Part of a small language model's weights: no biases in attention or MLP, normalized queries and keys.
MLP neurons of a small language model. Each row is named by its layer, matrix (gate and up: input weights) and neuron, and shows model dimensions 128-255. Each number is 128 + 24 x the weight over its row's rms, rounded and kept within 0 to 255. Numbers have three digits each. A neuron's up and down rows have the sign that makes its largest values positive.
A block is one neuron, or neurons of one layer that tend to fire together. After each block is what it responds to, as a language model described it from the Wikipedia text at the highest values.

L7.gate364:120094128185151082167155141151139185157144111090153103158098148152088084153178094127147149113081154126115136140131136132172125109128104158114148150111120124145126167128130126129128136093115158109120121086105134136124138152082126112115119111149183090113162122145136129094156140115117133121155131142139144121103166122149141124122114107121081133140129160143111112190131150135164133159134
L7.up364:150127084153131102151130134136078168112138098133130141164123178128116135122121136082119174153102127093163207178122156112144065125096097120145124166132115139151121144142113110141080104141120110140073144159127103120117123138093115102124133104135132147103137117141162133162147129112121136121136120114121112107148141103156154148132126151124126134107131168160093106125133192136066119127097
Responds to: Line break opening lists

L3.gate98:085130088134083145089164126078132140163178123123114164166121136146109129149120124127143123149090155116079133109136092133115133147084153134135093113108199124116112201116131112124083102128146174143137144103158120120106142100073107105085169142112122103101089127130108176147150098106182118143129132108147106118148087145131135114098131088137110095184108161127111153146102136147081173134138
L3.up98:125081148078133132162090162110117123071139121092102130135147125101122118109144141118071133127163128111105108090120100095137126112096132122099084099149121122101150134127097080073135190122105147125134138118170147138131086176130126141111126101112110119131054123124143100147131105100144124125143102110159127144112148121126142102109112133149162131104169126118112155143129109197155118144121
L3.gate556:146092119147084111121104090151101176120115122122151126163135103181102107175126121158099128110153167133086092084108100155094093137101106155117127125115165147169109107153120100106134120120095139154159121102098099107095136082115101152095107117116118159092129133111164079117154110113132126124121163192155121144165129104114147138151120122109167115108178122123104140143139126138132101125082
L3.up556:123102123133131139113133085171134124148126115113145131151117130143131160140151126132159139107118136134116090150106144119162140163173150132123119122132101106111117154132131080146113128143117125170133131158113095068163126125144212154123123097151134078152104130123129159171110147101136110137119151120134142107086096120091115138149113127118104115159114124127105136060119119106137124131131
L3.gate573:100114134123098173179109152086144140128130124125076167136136080106106113098144115114169103144174064139161132115135150123110142138143143153107095165128163161106157135129133131139133138144123126131133142107170130130129165127147145183097147153115139096131139108111141154160137095179135108165123068169090133170159163131096121126143149095136144103157145161122126133151124149147152107110107
L3.up573:150127115152136111104113175169131099130143125119155125161104091151119083156141121093106129119096145118129140121159084083109124097123140113159121107118119112106149112125148116045112153093116137089129120146081120134092121121111138106165145119130141164157125103109136159165163126139132053112158114109155138165117111138095130148137175136147130120139142153087173154158110092139060093132132
L3.gate1011:108131134166166157147128144147132139131105119144112111131084134153105092103113113116144089161127150106121098147139099097134158115143122178109128147133100193116132140125128134143167097137138119136145151135152116137157116128129112109119107078125113173119084140081159108131136107153152125104148119127122135084112122155118143148118103122113110146110128121062105162130144144100099118149180
L3.up1011:140116117096096107160131092171149147095115113135173117115115108092141115124134118139116136117130141111181129134172145143131085137107153154105131090108104160143161180130142129106125108141151109149147127117106124131160141108127169081110146124134095096138161123139150111145174168120155162146083124115113105147135089074148136111109152178159122146106134106122108107149192115129125115092152
Responds to: Word-initial subword fragments

L6.gate55:139125107168162112154103142151156119091132141137164127128124107107134180106165132127126135152078129128088144145123121118114117135167122140147127185076102138149129144109109143178091139128171114113172115103143140151121093119102117122131161122133095112121092128106105098153100099142121131106139140150113153126136119148131126145134099124122144126128100136116129161142153172121150101094104
L6.up55:088098073154107130140157166149138109153119154180117130152105120146122152130119156115141088124162121084104097129167105129166122134101146146099172166114161099118142148082085099162112133176102129092156073118143092108133103099138127131108146119106132114136124157087110156125136162126081133103141149148122133107150107098103098097100136164141158130171104131121099138164108108144156161107104
L6.gate68:050145139143141164122120160171142116141167128116125075134141135141154142136093122103102136113100124094116144076137118141140130137121126133147154113145149087132121119140136173125141134207162174166174141141118172119082161131125127106116125117147152141134105111099142145186176158119131167116154121106113148153122077137141100135132138113080091119174137130133104125146143146119127131137137
L6.up68:120144134194096158149133116121131083105182096129148163073086124074136145146125109146148097187136177114139174154140160135088153137137098121120124154160130127122116128090104156131115115130090146119117118156138155073119127109073132111091118114122162142151143115128118108186119156124149167142116113124085099154118129155164125116114103127137154131133118154142122130156162173110120148106108
L6.gate114:158130091159159154112125117156116143129104096091151129160135154127100152131101126107114132133144129121139083140129141165126160134110126106127159141091141109132127142103147137144134153131131131104132128158149112114105163070151114178135146148115133162118122149126169120133132135129130108109152128142160132157140067149140138111114146114140170163093189158114139107144154128145125114139113
L6.up114:153157122151127140142090093137158113114111126138154116119155146121136107145154117150095178132168138108112103106164143160137139123133130065138129159152155142110116104074131131137105171121125143122162109128080108134129098110106154136132123114125128137066098125116140113099121144152130109143185108104134113108170134132143141142157143117126123140113130146157133115120140150132151141126152
L6.gate353:089149121127135164134098129129168097089164101101144111121104146098100132135130089067141139148143099136142143143167136140125132078111109170161131162174118151121155116117131164154140143120101138147128114108130157131088143143144127113130153125149142150163109145130110095201108141144166190167112107138149163194166119129141135138096114116103083127141117156126089125159126119151109141139131
L6.up353:164093153137106139115115162123136115101113136096140103108127160103107115159134134148124124161092081133152103142101129102144151113119105142163141132101141127143085139092140127134114149146137138151146105147141135130117125155144095145122159194130154156141147155123104078152161114137173164194143143155134142156123128113127110122118139165132107109160147133089111106133132168159081106137123
L6.gate393:081143117117153106153095161120092098150153105153154122124114166123122132135088102114173120128109109128144127140159150132135186110127109137125134149114136099086132145086101093099117138093134098117139103162149124129115065139135118097111130172104157115117121094168129097109146109129123120161114118150103114155112108137129118112115114118101112151111132133148099169098166085186103140115138
L6.up393:127137127102146159129118128148123098144077113128137083161114173133077118116127172074107134099132109075147110080147149118133145140118133123144123122133123168113132132106126124123124114128132138152109150099126093094127142116084097138169159108093140124116154113142146093122114163137122145136071137140110136152174140105152128123104178140153107101149096137111104150116140148172118116138122
L6.gate422:141088150138094153141142126096134108129135116126109122107116160104099118149112152096140170133171138122130106160134121129134119136139110125185113137151112083136142120069164151150089146159119121118147139088142130092091155099147046118127125166127109153100123118126142141138154120135150144089129146154121149126146124166122105154122127116148125164048169102144116091139139139107152146079134
L6.up422:144105138140105128122142141139139120139097124118131093086114125107119150121136156112145183152094108151121102113147123125131142146139095111147120115141112113140106085117116146128153104093112162124122119087107149078138120131097117130096189157109167146094112125135133138170152171110162158122104107147152124135136109133130135126121123131123142150133149149146179126135145099172138157051128
L6.gate522:117119118164142124073107091050139172140107142124118117120127128134150146120098112092098131091119143160138129150140103139147156155148106146142110132111090136168130121112175123124147157145133119102137120133098131106146122135135080143126157136121164133136127128113152150167101108087091083116133130095118141108107122131117176108187151126105120117125158143117126136116127150153088088165114
L6.up522:142128115147173127134127129148108109106152131134113105116119164107131106130159134135131114115142131150124118125173133087151163102142118119174141077093105122120141132203134092100125137102122109108107102086146127098130140116142104099128131116150182135153135169099118058130130140127105167125108158130110160141174141082155142120122179122129110089149126131096121184086144144132107131114135
L6.gate525:140122106125147147154090126141178080111107140131075123114156116163110146144142131089116095162148132091141090177118162115125159185129132114118145125128119104099114176152101097170108093172135113145137131124112088140126116104140198113122147137158126112183156121091124162078117123099136140116123102122114105114154082142101115109134135154111086110159121154130120100166143117100135112063154
L6.up525:133125093167146132131107174212151128138148135104107139135156103086117142109135130104120165139098120118109126135118120141154165143133108108139137118149137147113142164097132131135130090171137141098105145132157125140104082153101118127163109107137110134094109114087147141100148080103155149105153083144094090132135122118182110088131128129156125146163174119124123155169105101113115147067124
L6.gate541:133096095142152167078141166121117156145149097089142106106099152128136143074196084146170093148102119133123124126132165122133145104127133127139157074107113096122098129158106123109105167133103122113151097096137147142121117089152091104110140081128183094082108131111112159135151113150114153140136115099161161106156139164144118122135114151146194146115157108085151165092112145148132169118130
L6.up541:101107147149130131171169135131129109104104115097133124154175124106149101117152148169093167169121107169088098117160099095112093099133129140076132122106159146070139161110102153172122163131152159164109151083110096079126124119069140135087125115146112135130119091123134153137136130090113155109161100130120110167168131110131114129103118126166132131089121097127118112092127118123124158148117
L6.gate556:105115091108094103139122125134143104119099104123090073150124117115127122110110115110077111109100104178087130144154128104158169147118095106120140153115085089131113148115131119124124146126073120100134095148139132131139112114131146122130148129134124130112127120099184145159166130151117102142153146115125108122139125170127151131132097146121123101110067128103102188120116139123137107093125
L6.up556:116088083151148080145133160104117104107109153203142092119175166158085119129162100123115133107130095151122097121121114077144105133139135178158139099136152169135116140146085127116136135141163113077129142125162134132150137155128144109095094154141143126146147147116122109156087160152137152100126166110147149149113109133160101137128153104134186109103147097159128122115148134103158122171098
L6.gate599:129142166163163126086087087139113130148134125133108131079125134114133108153148063133118093111123115107139096108149112093125127130139168106117159138168126130118110171096190139118122118107161117132099136142121113170134114138078133152148109116156150086187137115113138085104141108120071152122154119069145157131147143112172148143120138121095144104126157141136161117133120157136115120115119
L6.up599:111144172119113128145138184132170126138127086136129118121127149122111155134138143165107150094133105112086140141092129092159121104090089120079170106099142129137158110111123145164169146130139114169124131158118143118110133112088138148158130113119149134111150139083122114143154147106130172109159125142150143106078101210180133146073083115101161157075159108128110114111123093138109103158133
L6.gate622:106112118128110117132121107167135118101112137149129127113147107139122153103120155143112129179128120122104112080148164166093121158165171101097184108137125113165162124146131139133101160111154124152111176094109135110107129087152153129114142139101148083118160171128139133115165132139128130116148131156117102110125172135102122111120151087124163147120153111146114134104125123125109135138142
L6.up622:109106130157147173151112179149106103127167186093140089115123120125115117132123101142126075141135062157139153156135127112105138129141123157142201124183146142135095125111140113152116129141149141150126121106159128120129142086141105131106141128125125128118127110136099130153141116086127138136166151097107098113120129156148138196157084129123113110137102162163091098100137131138144089134128
L6.gate685:130076137150141169133152126153130156123122143181109117145154130136095107153049112150116141119124107106114109157121156089142111140123137159139094115132097131086125108118101131125105159125109174120106158093117096121145165117105117156114135154132123109074153179120142176131168134121133166151159126117166113133153137120159113149120099136103136165118121173092141140086117132153125136103109
L6.up685:121112173146128122107161159151159072096141116163126150128150096114107091114092117128136106119126085110106119139121175125123134129115149137117117128118145089094098121115105181118099152189073104169125128107103128111140137117118100149108125123112109116122122169108128185120152091109109142085113125126128096144148127135112151126145093149117159107133136126097151099123132130142108099136102
L6.gate822:132102166120107132149162143110168112115127130153107141130151123083153107148113170073142116146156102080125139125110157141141118108118133092105119085132174149145119167079112125125155152138100137129112131114155102087163135139152182120082162160128079104164126154128128096131127114111133148158137148107139136107145149094142134126130123158110152127129139112123116145098126156110144136102116
L6.up822:121124097125118117141150150111103134068114117106137102132140151131106127094109139159120157136131099174119149124115121074096149105154146121103160148121154143088176117128128131116115124102155132121125075113146082127114153149159155149107122139147132113124111098134158131125156117071091158157120142134111139096135093193152121133180143114117109129117120132110128142162126159118146106097145
L6.gate951:093125128145152180116153125116173084162103126097119131112161112127124138152159078154144127093121107119138119150136085146119108111125165164115137113122107137135108110094145130112086129152098154137144121101144097075157120129115149085103131103135128156148104115157159116138155134115153132109142172114090107193117094112140104167109079118161153137130143141101130124133157130114146141101153
L6.up951:152167165149137123111125136153154137147120097115086095113144133133117153128105114115133128083107088085108108155116104150137170117125126105119135114118104148155118119156169124121105144152141094161161119133133107134133126126113130098135163098039112115153117118116126158153174115077125112127132159156147144154154094076115182165135121115116119164096118158135129118100146092132122155087104
L6.gate995:150152137141116113110110148118127133080150153146134103146107124097111071112145117163166188151180129102127096127112110155156138154165125093091116134121155118122128085117167160097112080136120110152130080140124115107136113127158185174130147124126141127154103143103108107126189161102120102145143124106119125144124139205158139126127165150145095146138162147158086110149182163103103079125127
L6.up995:146132086159177108134110110161135157102163135126153134110119078114073122138155132131141128154150125133095126152097088122126127092155069106066129139135115123153130103112132118081174143135134166123124080088152137144135146124166071135142120097145114119114157135104114153143139135108134122144111126092137135122149135152165115155119122085162118143144148148080120140141169126127120152134123
Responds to: Split-off word-initial letters

L7.gate559:108148130119096123150092116143145107116145125109177103160132067112135088118149137106109159159115147135147142091132159135130169092146156112147096151062124100139096135107111148139114148109118154115150063137130139121183104131174100069150163095123107160118142127120110094126096139097139143166109130172118163136126121155145116166168131090128104109147140083114105124153129118123121138106130
L7.up559:117127148134136161121164110094120131146123129144111097135094096133128148153112101117156154104087111135132137166167131125171140105169111133144157176118085156147082088116169161109109177111161133139144131092116120144123142094130141122168102114155165122160131096112118086143110136115096109143113117175123157163096127132101135172104154134123135098117084150154158179138178106099127124139154
Responds to: Word-initial split S

L6.gate35:097124129148108117110092116099147108149087115165122151136132145102134141122107078146126120090131160132083101093111126137110112120128096131126060148123105193150139147102117117150105151137161118104117156087126091106128091123089112144094158122084154131144109090111137087099139123145125112114151104163150129097096128148118100147131122139179139129186111164099149154147152120124139177132124
L6.up35:141092102094134113125175100143123121143154140110129115100127157170136122126097103115126116115142137118152127080123119154123122162121145145140095174131155166079104101096096119111145132141134153104119130090129120095140104123138135118129114156143109121159122125142145143153120113141163128132140171114109150099092140111162118116169115167066133146163148168113106130141105181128132114099105
L6.gate80:102088085174109099123137077114157074210110116127127093068168155143103133164129112078126136093132111118133123131111169114123171151152101146132145098119092141147106160127157143113110127143143155137154155125136161154101116109115116161145108138132148124135128162135105134091112114141137115112149128116150145094168141115164130123125122120136119126123150161084106171108087156104086140166139
L6.up80:115118143088104139109135136092128067114155118136135155152141165142117109131099125135116123114154115123164138151130146117106147139136102152093088134090133151108113127135144123103135132130157135095137169152113104177140124133124053139128142134105124144106118160111107157106132083136129097133136184105105123096173116149160127121088138144141098101072096139123151112107143156119089152107122
L6.gate150:147132175159161111126115135138146083144123140136123099095122117158136074070137124168142145146129109118102171101131124094123107159138103118123136145127139161149177127164141168135120146145135145146159116182127107149144120100095097121106120082144167107155097148138120126143132134150129127102090179161143134106128141137098147100130144146160131114127143113160123121107124109143166151162114
L6.up150:126177123115142085106119149103137113083116116104180127156151127112117173084111100138118117154092161116136096149155100121136112166095115122129143110103135154125130105124108114090090112120116098112147117144140156135126126140130111148111141101136122138149141117139153110086112084172143151152178109131173116114134160100143156176141114133127107121128128156138100131094148160130133128112134
L6.gate165:135120137126154103137158149145080122149139121107132104132111162117114079141145086117141129084111094135149123146085110116164143123132088171111151146090165118122145168126129135123129141147147144132113143155107087142112117150093176113155139100114099072126137144185073114132173160129153101158121162119139129101121111149104136084135164153104130106179137128118123131136111121124149165197123
L6.up165:121135115103106168126096101119138134118097132136127120154087148121131176100105106121089132132131102127129176158137147129100171131137107177135121142080129132144187149131168095104141106111148164096135085096122131153092109146129154099105136125150150150131146136116150151141166119084152108147118169151096106079121139204145161109104077138140105118119132092103110104161153140089142117131135
L6.gate377:148124149108115171085134131158111148070087118108114181115115118140133145096105075116118162151152069135090125111127136118130146110113132149093098145143131132114132134156114078123107134126147110119094116133142109129119145120107152086164092131138130131122096127112134136138128126096125120093142127110115133111138103187105116150152157110126117070167126204134148170146153110125137105175113
L6.up377:141133108135131102107098125180147168129115164154132146110124156119146116120097127140176081104120179099156127171121131138153100110142100147138176140135133139131113159127130138134151144104122149155087128172168096124119119161151106093130144136109123131129107161093117110175115135106143152138158100140106142159118155072136104059113127123167132143111117119161081102125131067131149127117143
L6.gate423:130140153118137162111128106147116129152204121081115099158155121121192090122173157122093113144105060158138139135074143156144113139143147125156099133130121126121139071123147109134093177114129131131123083129140109127098140089167121120141150148147126126154175166174103128140112116126145143145154114116079132139151109088140130106130107140114106133143110138134120126136104145089136133127165
L6.up423:132133153150165134101146113151129136160210134097096125129130101131188127097151144146145113104099073091120178162099139152140128147127109103133122126170110142152163093116153124142096179129142153155142144114181111140116154125123134109135107107082136137173148141137112164132095069129123144116139101148113108109151121142133142071145129162140104148149110157152132123114130127093158133137127
L6.gate472:146102119133149155100106139158181135132142120124134122133115136130154113154090125094090147101121105111107091146163092101127134103143139152124153147132114140094160112116154164145115099102135156156159080136171127141121142116112099121156127065112151145154122164159088152153123136089135091120143166111106128088140098145159112138114126111095188122118149147127120153174122104160129065114138
L6.up472:084152150113130112135123091130145149143133156171144129074093119119123113125110092137126096132162095136156130156139142092149148128157123129155155139140108124146107117121119118075102139104087139147156121125165090116154118069128156137131151085119089139134100103140083132141104125124136140153155124106083158132127133115152122120143135139152144118115119116114126174142162135168102096097110
L6.gate504:144095121108098110161113093151131103098131163117155120126111128111100113114192120114168142109107123126145078124143091089132095128088136139120166105106090116161117154113146128127123108115133114121141105112085101147141142081098157155141129103142155083146111112112154146125138134095103126101108119083146129141123124124110115139101115086122100137119132123123107126106159103105175129147158
L6.up504:166137113115141135166107114148139147155151146105124127141146174087124144121139111149140117064118133118137088105111110108152140149105142184144128111155125079110098127146106117151137153070127154112126136117150149102115153141104150077092106154120133112138136114124120103135133113075089083134103116093130121120144149114144121121124096104159154122080154148129112151117122120108139122140142
L6.gate510:136115143086159122095154169103144191154150140123110103157120111116135162146152114144127117094143120065136143151102123125179115107122126168171128159151133108172129148108099132133175104184104142140091152113152132117135146141100096103164114120099114132132155132121159151121113121156147144116152130115147076150115144087154123133083122096164095112122151130159134126128157126144114137122215
L6.up510:151089140131175131142127166157111131107154126142158107161146140129150118138146095117135105121092106133146157135110118140135141153162116132111117123160140139134115115111123110120127180100084133110122173133124145109152137158081138144128085113120126108130124102126139119116116125116165119134141120123152143146082156177122137136099109115123108134107100130153145171087116132147175180142143
L6.gate514:159141134084137152154122137134148095156145129075107099124123155116122140113145155131138110116132134175095122128107131112156134135119148111132146093149166125127161098137141159140149176093145132124125073138154124137106082112131101160079108107166130142105165129127168107172121115107156115136159122123113163152132144118102127143158114114118120114157122144092096125082097166155180106165125
L6.up514:097110150113155099129152142164130165150139132122107121101126100159133120179141099134137091186134080084143130119143135062110124099119142112117142095076154160117159115125122157101170150101102164158115131138161112130169109108118169132130131104140111144135148143127136113096109120123144096138150164138103115036124152118127119148111133136131100141073150135110125137115138131155169143082136
L6.gate536:085105114051144101114123094135127160128131143121124159151181103143156135124086107130130180099086106105142137178118115145112119109150164129170127102076120135103122130147128142125132126108124137116196118164126095135143093086102133151115156135134125115149119148121135110108094151125115149128138160119176129118158138109175152156105141135112113118146124100148100155132123120160127090149077
L6.up536:135136148099142144143142088192131129132164129138137128138152143178136115122158090164106103132125127098124105120087152100117112143119130099100144166082086122142101139103106090104116130103114124138101117128114141152110130113110155139099091051072120157098113121153124116140087152136114164150059144121099088107142124163132129144091057153106142113125097165069131091116124099128126151128161
L6.gate583:143099086161089095116120128118125125148097140151107139092126154121125127166175100140099157129097142139162144111136125127087141154154076141104114115094187105173099114108138124119148158139135147124107139107144102115133113107128119085127107103150134129125087144172163109125121089112180130126167135156108145125112114100090103115122102125165135109077172102139155109174146180133113147103129
L6.up583:147129106090127134105132120153131164140101195113116129127101108106110097133135110133130126121164155108141100121107119136121139140141084076143102143119126090127115115108166112197079118143109116122138112137127115132132129106122103153114150149156111143102136109188121112102113136155153108131131131112145129165108146121080132129107192139191185123108127108088134115104119143090123137125137
L6.gate665:193154113117160135153122149130161129178123153052148104139138140101139164083129096091152104148100120082143089142125118111135103151160102139096128116136148120152131191151117065105153121158134155162127142171132116129122186135102124120129113125129128146116133142103136125122158124157108086117116124127154131160119111152151147077111163133117104128113130088162096155149099122101106165122105
L6.up665:185091139092133143150128129094148133152130126124107096109159134148077166113141093130140139135105159101103076143134159147185130138130149163125128102118140137160128150096139129104121162136116088178123134112114070089141121085076152115120142139135128110176130111131140126127138073113115093113096090090134133145126113114155107159104077118086116126095134131084088137129141158067146134143100
L6.gate717:125137160156125123146174068132150105172100197105119106158123146125087137130135115125106127111136161107157122137080187123158120160092087139121100125109106121144158117144129100115097133121111094100164098133089113088132115091111124147159096111104103129115147136135143118116094124140038122144146140140167126119103152084108142089124162126123120127145128104137111135097110116101143137158137
L6.up717:151113142123134151133182125127153115113132155084158115120128147130147185177139134136156133140069088093137126131059146157143127123133085152115135143107109132124122109157112135130161150120107128124063139151137119088131142066084145133149154141121147124128158131135165115098167118133125111092155147136192142123151123131122094147132114124138117137091107092136126099096124152102172118135160
L6.gate765:109121105107170118113127113119145118165062129142116122134143145165159141132140090142148091070119125078178121080096157120064127114169167148108091159116145127100128129090172106126119160128122104141109095170142141151102123117133157132122154091127137159170180126127157099138125159135160128144156176136166134124106132137131163075105148136147136109099162107097145121131148118124152101134130
L6.up765:162139106093115099096147066087111109124134122159166119148123136121128155096139061122111108119183155110052125146121088116147113133131121137134123145102135152095093120147173109126134127091109108134095091150186116169087107087114146107126164123126140120141129150160127116190126137136125114122148185154164143108114137130123151125121112133133128124133115101096117146156155124134129093122146
L6.gate787:101119137126130087119183096115134114068130146098140138127111117157142162141127128129158125198134097099098177145154115100120141137115108125131107140129128131088121136131116142147138147099101168109132146133132094158110133167110099140104117086105113076186152094114125131146128123135150109150118167157148163120109128130118107138162136121167149101108144132132152117121130092160121111135157
L6.up787:135136120112127125125165111168118141105134132104139130107146122120111154132122126101114139163119117139134120118090154110086132148094097159130131090114127140192180099102124150124115135103120172130145091141175147116067076145125126130100105115130131163126115135139107162110159135166102160137147148110125139122110126125070153130167144140123124170116100100164153112107171158178113122102136
Responds to: Table header separators